Weights of a small transformer language model: 20 layers, vocabulary 2048.
MLP neurons of a small language model. Each row is named by its layer, matrix (down: output weights) and neuron, and shows model dimensions 176-271. Each number is 128 + 24 x the weight over its row's rms, rounded and kept within 0 to 255. Numbers have three digits each.
A block is one neuron, or neurons of one layer that tend to fire together. After each block is what it responds to, as a language model described it from the Wikipedia text at the highest values.

L4.down120:101117124150129128119128130122143133087106178108146097088127122160168141063123166111151158176097122120150131143145124141106133155116110146099076132112094100124126163131115167153097145159094112152139116151114128136124123130126114109126118126110151102138112131070126148155134147138132129134
L4.down131:098128146132098143120155166171127139103124117124102097140112121165077083121147128128126163108120125144105099109127139180091121126139114114136169116112115109141074142106134166113133159166110130161119123136130107163133111137120108140118118070123099149088130101117177113126138154149084118141
L4.down372:112104145143148099106130118168123152085126113166129107137082144132115088144115142093081151133122151137123101137145154167128130118110072112154078166131082132154080113068113108123114111140100171134113126065133173096118095153130100147069093116109109114091150135141111100151152132168148074134
L4.down652:080133171096113121128129113137182099108129156148134163122107130109128135098128112129122124095108126085119181113120090159112157127132149083158119162150103121153145152079093079122129153151131094154106135095159092132085110150146162144082122147094055118112144114140118133130127118153118070149
L4.down679:128073141107161126143124208161128168110128118113144112082105134162138124153131099132139135101113125075078159116129140112103181132147114103141126152122165127168134132117136168098073138119129087123109138096083116122134137121119111132119143148129127111131152130111146142095135126137098148134
L4.down766:152144148147132130142128098102116171095129107141158133120109117151124122137164112108147125121128126113131101161109152108096178140166085110097102127100120142092108150115123152116165137118128149124131126134133132096167110093137171128078084145153106131121118163164121121106098153156098145132
L4.down919:089087126081111140162115145155159116129121153119104129139149114144098115069215123113133141120132150160126125105113138112098115159109167144155085119095117147148169165113119164152102141090132148138120162137131121131168120137142127139194115110129135125135123139136164107138146142128140084130
L4.down1110:104113155121129118157133110156173144129140130112154144098132171125106139085173131104138109177122115102129116128136094141163119121112122142132167122128121083118152116164119122126099130162153090118119148151109171141117139116144138121138191134144119145110178140174125132116111136133159132130
Responds to: Split-word start fragments. Opening pieces of words that continue over several tokens, mostly names in tables or lists, especially Da (Daniels, Dawson, Dave), Ber(nard), d(rummer).

L4.down199:098080091111157093112147079163126130112126134169155167114128168146119167103145143129103073133069125144131161118181137135173134105086121108119119150114153147144094096153104120098122118114138139175088141104086147118144147142133162135156159113147112147107132139141134125158153121167126119156
L4.down205:121152159159125119098133157135121138121127126106148122105122141114136169116089172119141126114106133103128117116178138146143118126132121154175160157123139079155133096174117105135116129115128130100087109110129152096134095121112101140140192105147128158108139145140131152132134126131139139130
L4.down327:058102133107103098193083087142146124114109158102133150147105108106111128084147151140111128141096120108123117122163124154141105128098166136178131155120202100176143152107068115124135135098143106155157132136158130129151093114103183161115110109122104128166139118159146117155115116151123100115
L4.down416:088092122101146107115120082126117119111084118090161098125150171181140140150118116097105136063121107123115152124123144122120166161099127144149125137145125157153129120122131118083091133127173121127139086117081111130134126137108126126104181133122159093158119146135118162117107130144060114107
L4.down725:148173123146143158113109199140127153132107189131155147138110169161141161126123161080124147118086137092148130122174127154135098122102117120133154155151155154141098082148149128117174136109156128145118096156133123135082100104069104150121121108118116171137125117147117109125127161124096158131
L4.down802:127067149101173173132121141128147115151106132147164122091125129148091106119147127118142134085120147142122072183090143151101141169114146105147176152177141093126132141126134118136130131118182083154109130133132137115152129116135125141101122153136114132129112132168121124108132121104082133127
L4.down811:108093096105135119119118116107144123148082158086151075070117081101096091157146123096112169145108174135153194110101143159126122106130182126130111140099147143113138130126149157154143120104096087159114167145154117151088117130110149111146142129097150141149120154136158125076129110122160094120
L4.down1022:107101147137108112137078149159157099143116158130089127139113109145117167092143150197121113123112099147131131114150176132125140144150143130114112149157141116111113152130096133124158100126133123170104117125182138117120128129144124117133109125117145157109126114150113171125137115149127130182
Responds to: Light verb make. Chiefly the verb make after infinitive to (to make room, to make sense), also made, took, take; weaker on mid-word pieces like t, al, et.

L12.down107:129164146102113144120136092140097148113117146089116124129127156117177084130140137130141085162110169100105160148144138136156111111137109124158093133115111142134166176103117145151120141138115143116130084121137102215158108117102150120150136130149127166137133109157148140115120147161124147147
L12.down177:101178127096146107153193135107092108108140111144180128137126178160126129166110117135159116111124126115152128145154145129154096119132124112128111093133114113127109110098144152148114138120178113132114109156172113180106129157105159129204128155122145128112149111116151107140148164136123149118
L12.down306:153126129163113129110127100161083083122141129163137131118144147161142119097149131110110075116116134146128121134157131101122121155156111107133122148147133106131070114157089120129113116100106100128170150151122124151094138120143147092152121098106152146134098136144136092113139113148107147120
L12.down332:165117163149109129095114060139140153152090119138112131162125187103106185138159120119103093115112120125113109115134118105163193115109095128123150165100129135121092090128139110074121101137083099165165129139123118135138140130149108099152144126142166136147093097123173076114099122122133161113
L12.down378:145130113164079130130154114137132169140107099134180112158135169142160145147139131104118145134146127132100088136116116163144081119156120148087165145109160087135190134097161157153153105096138108137151130124134079124138148151114175096146131130146145156120120089133143099128159111096162162143
L12.down460:148128103117091122130174108118102143131124155152121098137099096154131125158130146108134105088118178172112144132190133136128112155116140122136111142132115114141099122114150088149137113081108114120110140150113112096157141105178136122195112101154131124151078119155110117155159136117144147126
L12.down817:137087113088143116115144146159128145107160142107141117117162128129089107208090104149104119075119135113127141115139139117125145119151126131127098133129139141104094150089158151134107153138091130116109116132187137160144140108137149143199180111123139135141093136151112106124096158128153144142
L12.down1006:074130116136111154083137114145123148085144139121162137117165135119140138134111130112138146107158132122082132114158148111162085089166129138126118113103134122135191142106149141150121128140120104174147138119146084158135163109134155105140164121113132137135094119124162071149105149117166140090
Responds to: Year digits after century prefix. Final digits of years split after a 19 or 20 piece in parentheses, dates and tables (19|73, 20|16), plus initial-letter pieces like G. and M.

L12.down149:124184137155112126145100140136115148115173100120111101178160127125116085145161165152154141115121113116133172096148134130128114126120123149140110186130133138112119106104134114091121083140145124162143160145131145146149147097131093110109144175142143087181120104105141121140141162115090129133
L12.down214:132139118157148124120124105143151115122131172123114128130142138132112130135102116128091128131123163138147108128145103160113129155108108145095113180109139079160162174140140141123176136148139116140143140151144158104142161147145140126114123175117085116176149140183102109138115078131103089132
L12.down356:102113136169148153133128104129141084133188158125123134089120152112135123082156128136138147116148121159115120130111127145149118124106114167102104149103169131148140117128130140119151145126156095125115137131175113117146146139121104138057146167134158112095140180090172097153139150107195101156
L12.down536:072115160138152138145140194115135106132127136105123114121167152146107095143124088132130125096148107114155148173129127147112136147115130113117132138155145120089100110125106122119129097119137157156142102117122166136155145129133122130098148152170130152087165183070128117143189116149109102168
L12.down565:154136146102118114134087156085158136117094137100100094121132156116115117091147122130117094115129138089125131138105152165133149120121114137131078192169176123107110124140139108139139155137132156137147141139162138116135137113138130106101137133116147140115170142072133148139163173108109147197
L12.down613:128090097096160123132104180110137142138103108091102107099140098132102106148132126134105124121138117162111135124091137138136113117135156140126095159154126137140150150136153114099158130149166153078132138127154135139125131096184132130128158113131128103078123163137134137142120145149124107164
L12.down1126:142122103138091169149097225102129140140124127152121099170134122126118094106131182133140123134090184117116146114149096145102113126137160111109133156137063104102136147115140079131107138123130100127164158167101157116137155116119112109108109131130170131136146139148179109097133109075169106128
L12.down1139:137117079121142102079091116108186099160128134135114090116137147131083098117137140093146130146143148169150145147119159134109094170156111111122122160121151121132116145172117115160119135132134111135142099176068117104128116108095115122084099134106111152119118133096141156135119158112113061141
Responds to: Mid-word "al" pieces. The second word piece right after a short capital or initial-consonant onset, especially "al" after P, as in Palmer, Palm, Paladin, Malmö; weaker on similar pieces like panels, punk, consistent.

L12.down75:093158099132138130074134036143125134118125114092145128130121128105124163108102099101149119120148096093110128121146095109116112158132129118113149141061138088112118106114143160126106113121118124166166121160142107146110139138100086118106096155125095096133091105136123114090157148079115113123
L12.down257:104112141078138130137109130130141130108159110154114156154125085118122134056076132142124095097096134130153145091150099137122094133113134140127084099107178131134132143139124120133121121110089118165141095138124161117122132156108146123158143135114094152105155112133108130116150159121092108165
L12.down290:082151116099077087141126107138118176135160134116164149117149127103111118105129106113155163120108088138153139132107103134139078169124148166120127126113142120166120137119190145179109073111124114154105081112130126106133157119094099091092148111099110139115133074137106118141115151129130117171
L12.down543:110183110120121116126149153114104126126120105132147112114113119116100156119085106133164136101089098122114105124139104090138115109127137127134152136147098113097142116135150107156142139093115132154120119136102126133107137159153109121170122097112149124082142132120107050124163097150107108109
L12.down616:128143107130106136134125133136132130111139126161114140123125161090172156091150133138157165105179104147169121111166119141124090121136115135141134128103151124098116082144161099148119140120122105161108122102085142108145151131104091118076143133138147117127097134130163132143154155115125155142
L12.down1158:086133096099127084136111113162125168138113175127121182106126120127110098113097137114081083111112160105144118159113103168143137179128115140154153145131089113147130152134126145164139154124093144122119151127111140133120114134149117161183105126093160123124092111174122117153148131153129093134
L12.down1181:078098140095116145130176168137071138128145142142142156124132075103121128093140141102140151108183095139107091138139117101144149142148112135117096118107108132104141105148137153121098122115152095165103126144139117148145157135128118137058144152121143155090135132129141061151200138168121145156
L12.down1190:163105130124140154124115072103135128127116149121095121100148147157112142096157118111108106120062153167174130124081127089110146153141138122143131150117127104137082118134096123114159141131115127131154109153126121111116124133130181114113104084112129110159105157160089146080103117131140134142
Responds to: Mid-word fragments. Word-piece fragments inside a word just begun, often capitalized names or titles in lists and infoboxes, e.g. M-ed-al, Cha-mb-ers, F-ed-eral.

L5.down212:143176137177129163132094159119137136077146195139113099115106197143140163132143128131123135114128092113155131112114146164084104085136109156108124163160114134136165119117101100141141120137131116121125098122138113149144131146096159068166114138113099121114114088114145116131157131064089118141
Responds to: Mid-word fragments, esp. "t". Word-piece fragments inside words after a short opening piece, mostly "t" (Sta-rt, Na-talia, Ma-tti, Mo-tto), also "ar" (Pa-rliament) and "ult" (c-ulture), plus a few whole words like high, well, out.

L4.down97:096090115121159141114122137139140142111097133100167124103135118126147119074157136119099148118076136084116107156179126100123103154131086158163111116099131134133118106094138149146120136140113073127098113098128144081125134153136141139123099111123114147131126136122166111107164153131123115111
L4.down126:134122170194108134139128189159172167140078155152085134163153134111096126102109140167142147117119104118130201110119075112147089089107163111135115097148109165107129124125137158134123112122134141139115107133152129128127137165100108142134143116087156137134154131096149122101152134125118120075
L4.down243:174133104114076093131140159175070132106101137175122154148118131150092091127113153144107109112138123135102092136138116141127105109143173126170160138153148140138112106107096108156089107112079134138113148150147146105140144132122087126154159107125153161131164141125141117143151129079131189111
L4.down331:134163108161147083125153162100107133117119105138107146123128119146147154094112147113131151135125127146146160100180158077110109120143143177151163123129152112131110109138144186129132099142153111126117144154109106148154155133105119123126156116132124090148145120161136129116148141093129127067
L4.down484:124124160175089096131175144147116138137090151128108110134118129117118156163146111127117137163104160105114122087167074106124113113141097111132120132099070113116135124143136149132126136139153139115102177110110122169132143111106079129144153112119148136114152142138098141132125171142173108150
L4.down553:147150082156124129124104147117135183126114139104109113145128095136106142097124162129178175125102133116158142095133100117116089117124102195097090088087089101137098097111126143158167128126107102079156139153144132126111151144132129127187142108158071129136124127121121099140131121114161099097
L4.down746:125104134146131099111122118168157126141141112130117119096100179175149157144122118104133185120106159134152133127158139143091144165157111145144139135097112105141083141104170141123103138094157084085114153156115121132111120125119114136114114124108118150133175137107128115122112134091150138114
L4.down1235:144133115176126132101171203135098159108123144135102133145141102119111152118097142148120103104113146118136093081103127132141117096129128180185156140093128125140107090104137146148125120113136141133116099163121114141141109167112097188137141097132133147143153128097102124115152137119143173103
Responds to: Copula "is" after subjects. Mainly the verb is right after a subject noun phrase (Julie is, My name is, Merevale Hall is); also word-internal pieces such as ri, ti, p (arrival, malaria, anti).

L5.down931:103157149147165158149112158147162133114165131103141115151131155120112069121148141137141134103097062109127101134123115121104123104139133137120126138140161090109140131124084126127072142123079165118113115072102091117108120162131133135136106148083152065096120094125118092120112123109076113129
Responds to: Years and mid-word fragments. Year numbers, mostly the digit piece after 19 or 20 (1992, 2012, 1920s) or whole years in tables and headings; also vowel-like fragments mid-word (granddaughter, Yugoslavia, July).

L5.down859:146160115129118112120129110135138156142140122153144147064125127107132115135161097139115115111111120142125105125132150125155088152109113083142129124118099118115137079147108187134125132150089179104129146100159108165110071148159132087162105114164144132115118110146130130131139120124123145089
Responds to: Word-start fragments. The first short fragment of a word split into pieces, often after a hyphen or in names, as in Me(mphis), -ba(sed), fe(udalism), o(ak).

L12.down4:161151157117120142137151164075145105133122106137150118129111166111129116134146115067128113130207142146100118088150118173105113134134114092125132119093105115098129128101123128116144160116115126117143117108134144100106146144152164138066123158135096114121106167121178113129158134094137095148
L12.down13:110140109199138115147110117159134091135116140116121088129098149110135154055127104140162139132101111115142160151089093132115128088126128085113148129141143144152095126124106107090139126120202111155140117134166142113144117102109096162052140157185125139127160135119127148170160145111138118163
L12.down505:106149175098151145159139101100151132130101168090083130132138122111147113094152138091126106166126105136153163131151133109130146139132108110161068128127123128107119091106084111126144156124092127166105096144152121141137128122117165125077118172129139092147146124096131152136130110142144146167
L12.down599:094169150146148116133135115087137106098140165085119103110121117148163121149070148118136125161126139143112133138133165169154058124112162131116136139153162142158182128091154132164170135147159149128117122117167116135165138130146171124139148105137105116113152140099141160179116147125144112152
L12.down637:126138113089201163152105120074146142140126152144100112120118113116124109139118133099125110098155128155118147111159187181120102107109135128104136136164162131108147046132138106140164141138116104156149106146091150122147173113149098142122140116110120153140128136131165125121156126141139114117
L12.down938:116126148192146130103132060129127154137114127167137143113111141100157120136138129080125123146149126133154114088125143107116075137145099124117104138086148117106122120136115116119145112125124121165131136143140145139154126103080137138130157197118129115111117118181153072123117148118097117125
L12.down1156:112135104122157099112083126117168130103115160137116105144142144158142108106127121124135162134096124115093128142180143122120134152120122107134096147180123129139124155117149143131124149154129110142098116078132165112159159093170123144167125122145079121138115166108119165140093109131136137149
L12.down1279:133147080156129111143102120135151141135138178147142135100156135132109119111149114130110131136143133128168095178138086124146176134116132143137178163108138139134071110123109138122136119130140145139171101123154115157094164143168144170140125096151137071141112115148138149169142163087088100132
Responds to: Preposition "for" and suffixes. The word " for" after a noun, as in Center for, Award for, Transport for NSW, plus mid-word endings like -al, -ary, -ic.

L12.down252:125112145076141147185112116113103139123119116127121137138123179155120131119149126156141111150060110093155126130130117095137142131138143128126135126131107135156109100119113142140123168162129155147123146149087126148156075136135135119153084081114157125090138151149093173119113127133095140148
L12.down313:112087181116132143092141158094110163101091104122104146158176116162129152139081126122074102097162121129116096145123131074135164140163132108139104155118168120134109140145101163136118118143132147130091125142125147147124145132144186137108141153079107122065149192107117137113093130131109129137
L12.down535:090160138105145155166161102122140116143105138086158134139161147111134112095151158139142131120112135100136136148126120091151090124105168106159128119147162150146136177133088137147115147135138153154073138128131149096159093123118146150088110122090143142110126119066079125175154118085129101178
L12.down840:145091092121155124172113121146149105109144142153090113153155148144085145119162133130105115085110116083132139144107090114107117113107134103109109130126143105132064132088085143087133128134204152106144119120105155138140153124168119151076126110116090084128097173137112137119129147099133120145
L12.down896:103062119108147117129094084167173099144109164096140164125129099145097146139115123120142131122091168108107134106141115111135113158119134144131068122159119139141130143112128155162112130167132121100081117126163127098133096163145118125122091138099140135119128096104108154144104095122141110143
L12.down902:126196141109133129142079124165086137120132115085116147151141179137185169162141158151152141168061122115154129138121137138145105157123150096128125127161077137110124136106128112136105118149135137084105147113189115124130094121146141134096146086151134158099097152099125198147096131106105134152
L12.down975:119134134126078107167133137156112155146127143123131174132136190121133129131134169133094124119137148120076162128128110104137150143115112101122135137136108128141140161133141144137138123126145149124097120098076144131177120133115125113098137150138161112173157126112111150172144099108119141132
L12.down1137:084102122158125083149151136141120147124175141145122178112142156130077135147089120137085141091158124107115152117089122126105091138115114157141134114124131122153146104070129140128187115117136156112135117128125104124139116175155109149113165139118130130140121175147090126141147118103163093099
Responds to: Split-word initial I. Word-starting fragments of multi-piece words, mostly a lone capital I beginning names or acronyms (Ilija, ITF, ISBN, Iowa), plus some mid-word pieces (abs-ol-utely, feel-ing).

L4.down144:147125108123170114165092164106185145165098133120138125095155139185141131150112143106104143085128138112141141132115145147113148146138089120103155092175145149124140153147157177146124154114134113206112127120119130119096136149111111123111100132106102139128152097099126170129118106136101141125
L4.down304:103098143117118143121180094165083123120139089117125100108133122116167147180101110111120135129112189166129180130141183126086124197165069100093124116098154096133088171097104147111157142105162133116124132131124097108133136147108078097109156105094102101121100135132147134128130117139096070132
L4.down307:133111108101153129151159101116121126099156095090136128126113114116127140172093145091124135060104133127149125140136114121152111163083115180113145119141140102112156139172159126135165163133172123144134105144126118186149127151142171129088165120121081111115120125118128152147102119143135124129
L4.down745:129116186164139143118123088131125092119114116134100141122119150107110156114115129140130095102144146111103117126125113140114113111092110121137107161181110145123123144082130082146119144163193140149122135109142091146143076126144160154099104146116096109138117102139142121104101136176104128133
L4.down881:119098144128146134136191151170153144088089148111147167097112145148132150114100117153107127120112142111107148135149099148156151129145103091153115151110133136102134131137132136140161142154128112157107147142095122124090138158129094133110130129093055141110129146099109140153129109140103136075
L4.down929:209120114093152144141167121134126141139111130152133147094163151090147135121136139151119166076093154120139098087106098153136140138112115137088162146152108147108127099174146203143144145168157106165166152153094130144129120165105112151122115165166066126132103131123149125136108132140114138081
L4.down933:114141152113105115117159111118146113114120092094122121098115090125126106124105110145123146117135149128135135143109155187113147116125114149115110107128141181109139170122148121121142129169113140160176186149138113122128113118094165135128131097118084124151163169095139124080073103168094102119
L4.down1212:057119142113144156147116179151122161129131158113084120140135115144149105101121109101148120066081111107132118139144103099152129133111163137168130163110172110179129100068138099153151140126144111115096112110137110147077132124128109144115110114164097113128101090142153099125138167120110145146
Responds to: Split word fragments. Mostly short pieces inside longer split words (Per-spect-ive, en-emy, sp-ell, prol-ong, all-egory), plus the words between and all, and ć in Serbo-Croatian surnames.

L5.down1102:127114128142128135123140117120104111105098105142094155127129119168163142124163144119154133169113142061093134170111172094136138153113124136116126125137147144116093200097161124131168146145122112147149128133120133088104107142126166118112140134131134095142122159129153163163076171163132133144
Responds to: Mid-word suffix pieces, capital U. Word-final pieces completing a word already begun, like neighb-our, ann-ual, Hispan-ic, and a capital U opening Us, U.S., U17.

L4.down20:099116104139152099141126156132085148111146083125120129087118157124170133139090147139100111115144141150126110098099127111114142129148102152146132144146101131145073076067127127133123126086145151055093094111143117141145196140140092134141100147118137153102123146143113119149116126105140111126
L4.down73:145124095154151126158109124090159179166158166074138114136123185101116116124136144115127136158109136148153170096106155112152112135121160131130154160161118140136100128123127135137118124118132108099150144113140123119099121141167141135133160153154147120140128100133127130121109125136119096162
L4.down445:143102122105136130153188116159135155096116119147130136082144104122096138127172156093144155077108153166108135119121146129142150137129093125117086114128146153125150154138140148130133140126118174166117124121122132103161115166125091123128142123129109112129128183147143100131157115123121169097
L4.down447:106134116122101082150123081135126138103078152153173132135127099107132125096112114094134138149141097115095156122127135112123124118133111109147108188113145107134115083128108111112173115149102137144067102107147133115125148139096146119178098140135135157135148105124134103137148102143091103102
L4.down491:113156110122083109138139158135124138125185111138097114115159167140132101113133106105111118114154150180123162135152143158167138176134111107168108112083169146144131132119143148113178145119156107080157129150141150124132169123085164125166154131151099139126157154137148124143082108128137117131
L4.down554:096157116124095107107140115172098117125103149123107132117139126135126142109103135059135193098124143142175189104126108124078110167125131124120139149132134148154097135143130127091113164150107127150063117121107134125097152156116139127186190161112124141110135072120100161125158147125089091097
L4.down670:056088141178127138112080155120131096129135120108165124150153159131098120061142110065090113109125137098166087144181124124128110198153118112165144154091120105141158122073111110142131120141126107120102077093143096144148164142164157161145122135142126124125093088108121111135154150172115121153
L4.down1079:114134105138089143101122115118141119119105119125134118172099104163162082131148126110120141105137126134109089118100114139127129085121093062109151125150109173130144109133151108135122142132107118114114083121148123100086141152158123178133121128160088183108114118098100143090115117148130104143
Responds to: Mid-word fragments, coordinate degrees. Non-final word pieces inside longer words, such as specif-ical-ly, Com-man-der and nucle-ar, plus the degree sign in decimal map coordinates.

L4.down29:148087097142120125108111115118152106127141134093120121128106159132109106170139113089141122098152148186151138136122150175098113160102156119123168143178133128114115140108135148131161124104134135105110114108129131129125134142149101129071146167128137140159105157156136134132120136119112112137
L4.down117:133102089130137111093117096128143138107133133178162136184145112153156122124109123103134112118138146126131097088134126094128111108112075135146112169101151152134127069088137156132150133108137141154102080148135150120133124119107102128117084118120108166145106100157121090094127113113129123097
L4.down207:135108123091106112132143109125086142083161087117165133133116127166098114092158088098101086119186075121121088152106160133117162119103109098107132135144115137148114090138119126109141154103145171125144108110107123082165155103162094147140136126163145138155126151102141117130124121150118129063
L4.down321:082125124159134143114111112137129154132139162109119139143106128125137150190143117104134182169121135125146165112113144145147105123088115106127116176151137124138121106116122148141164179089131150099109117110128120106120107153137109127145105111071106133148135155108122136109094147124113118095
L4.down764:130109105088114146159078150127168169108114158118150133079097129131091123071135160129151146131129132102116157123108133121141183138096161125122133161170172138162106093153149120128121101093145079102149137145066097102154136137144127141157154135111123126145180129139138118132161127142080156085
L4.down1020:144092111082126136098140149150091132112176098123178170100122125173144112132141111077136120153152171120141095130111145131183122116118123119149141163143131119138101093123170140136144192091154129087140086095074141122132144138163124167111142171131142160103099116144118117105112155094138137132
L4.down1117:090150142147152161118116137094122125150189126141065141182111147135150161130072134119136143115159163102146138100091122103135096119086103162158143151171177148145087093105155102086124139123144121112136098147132128112118101110153143153147138132112134102126139118133104125150058129101150095153
L4.down1125:097164113160156178155092173137130156135114145132139116126129089161110093137155140100105127137138131140165150127078096103129071139136146123134134129133121147133114123162114163169109150132066114093162130110101151122136132115127148140129113139110134116154136177101105150095146162098133101121
Responds to: Others, larger, among. Mainly "other" after "and" or "from" (and others, from other countries) and the "r" of "larger"; weaker hits are scattered function words and suffixes like among, during, such, make, -ical, -tic.

L5.down854:130135122132136133128173150142111157164106107115126148111144150122149144197089146102121161081109091120123109122126099122151121123104129115135151156119124194143085112133169096147178110120140096137102091129131149139137123127115111157098123141149112167134108113131119160140091141143133089173
Responds to: Word completions and copula. Final pieces of split names, words and years (Ste-ve, Chi-ş-inău, 19-43) and " is" after a long subject phrase ("Championship is").

L4.down458:132123135145113152111138083158135100077156119175093126163120108157119141127117162126130175133151136117122134121091113109126081089133119115070122165113122096130114138158102125107160141124168188130104118110114119148124102116157115131144151120128152123120139133143088102141099120098138115105
L4.down661:128114131113118123094122112111112115129142137122083107145158166170100101156154130126145160134153166141131155126176109101112088141133108093140155158126101155140156102117136139150167111150104142135121168114142151137075147129105105107127167120128142125145147122154136125137120061092157086160
L4.down692:098120137103073124152108098122147132170146118140129148089131151075131160115128118165136118200156118119161083119113120197147149101091149131094119121115131087135137135101154146119150112127157145125177154127145144150118117133149114111144140111127090152155101127140100133187075098129146150125
L4.down726:140152138088106109116104129103101134136081134150157124107127149116120140113106135135167088150105122111116149133151128109121139110102123143113082158160113147135165124102147164123129130142141096147158151112128143144120073145094146174121066141119146166146120097106107150126126110135075096149
L4.down896:107155103115122140113146109073098155156154132103105111117131126121145109151168156113136112132164147120110131135088097121127108183155114108103173126120093118131129130173105170131141132132084128137132143132113162123106172151185127134125142128148097143138172145130153139152086095114173170137
L4.down1018:136124101131072142122104106163128137156102136142130129106113103186130141129138147107177181146125150159111192154126155160130106123106167085120124109135108115128096175106129176147163124098150103121126148119170143105122138119193119094080162151135136136154121167102093138127102120106086102099
L4.down1028:191160132162095154123139109163155114153150107159131119127138069091171144125104132119151154075170134158123155142102131117075098114136066136085091134179142127129091184140130107120150104153152134130133123121083094151171121114152104101154150148121112101142153134131076151106121115098126098125
L4.down1260:134163123145103153142128146150109117118156127131149102154174124088130132114047169163120175111141100144136128136085094123117113132122101136110100141141102130146103144130165141102148120125162127106142131142126110135123090123173150168123147139138086127139122139077118160140118117130093102099
Responds to: Years and mid-word fragments. Two groups: year numbers or their second halves in tables, headings and dates (2011, 20|11, 19|86), and mid-word pieces like ist, y (cons-ist-ency, s-ist-er, pla-y-ing).

L12.down29:066097109146144109093123137116150127158128131119157135105140122129123116100099092136166148145113118124127150142135106124140156132127148135118116154132136147098166128111116162117152150108087140150125165142136124097166134160131143108124106067115108117103126164078132127112156118105150107127
L12.down363:110160118102116108184155138120131141168137174134136147123148115115144135083112150125094136146138156154142170137137084097132127120134133112134085136141128124137128123101147124168142142125116117135078140151155153098123168140118137160084139143109116112138134141152157116151137120079129140145
L12.down476:183124157140184140109123140132112100156130108107108122114158149102120107143160117110101124165137120112111147086103150144121186137127113144112099092141134108128134074167046141095096086153118112104165143116166155174165145126199100085084127117105121125144139132099080170081139114108131133087
L12.down524:099144102164179083136128069128157128123176118131105185086118118121119137222109088139104133096118058126140132103125123144119123150124094122143117089105135075129110097109159163112122141118121135100134124122124147138151134139107120128170135143105128082130101101135122122111104137131141124087
L12.down570:098112137096156082130140141098155113111145135152121160087174140134132095068125124102085154130109126124079119178097144103112134093129157145155104134132107118148149130107153134145180134114116137102112112111107147123111135095146122167123149128110129095171170183076158148100132114098166148112
L12.down811:134096097141099091129117114119105116135116130122150151121116126110114131167110113126091117109120103113097106118110145150136152140102118121135152143125133114135141119143144157104117129136144116101093115121141140077112161167169109092186090119099141098106152135087086144122133113163135151113
L12.down904:076070139077097137152088167128101093133146161142117121146122092113097088097110096131185122156147139139077127097139131145140168122109135109129150124112094153108139124130141130081136127127135122156099140136161130101114115158135119128121130102162150152081117148076132145164185117153120099119
L12.down1110:123113126120103157176178130115117132158100106112150166149128099130117160161113097114138150121159125153100100132115116106138148136116109131147144091143125146122138082140120103099129120115142118113125179126142132123119140121092113146141118090143120155147118173106140127115146145120141139075
Responds to: Copula after subject. Forms of "be" (is, was, are) right after a sentence's subject noun phrase, e.g. "The species is", "The population was", "It was released".

L5.down739:144128141155172106153127164158135124155151115163128108132132095146128172149117114141132114126104136163120165109130108154140157121126133118117102182124056124140083090142114127095088147126157127162112110140104158141143148130075096117143130158156087152188085114132110154093092154144129143153
Responds to: Word-opening fragments. Short first sub-word pieces of words split into several tokens, above all " sp" and "th", as in spent, spaceship, algorithm, anything.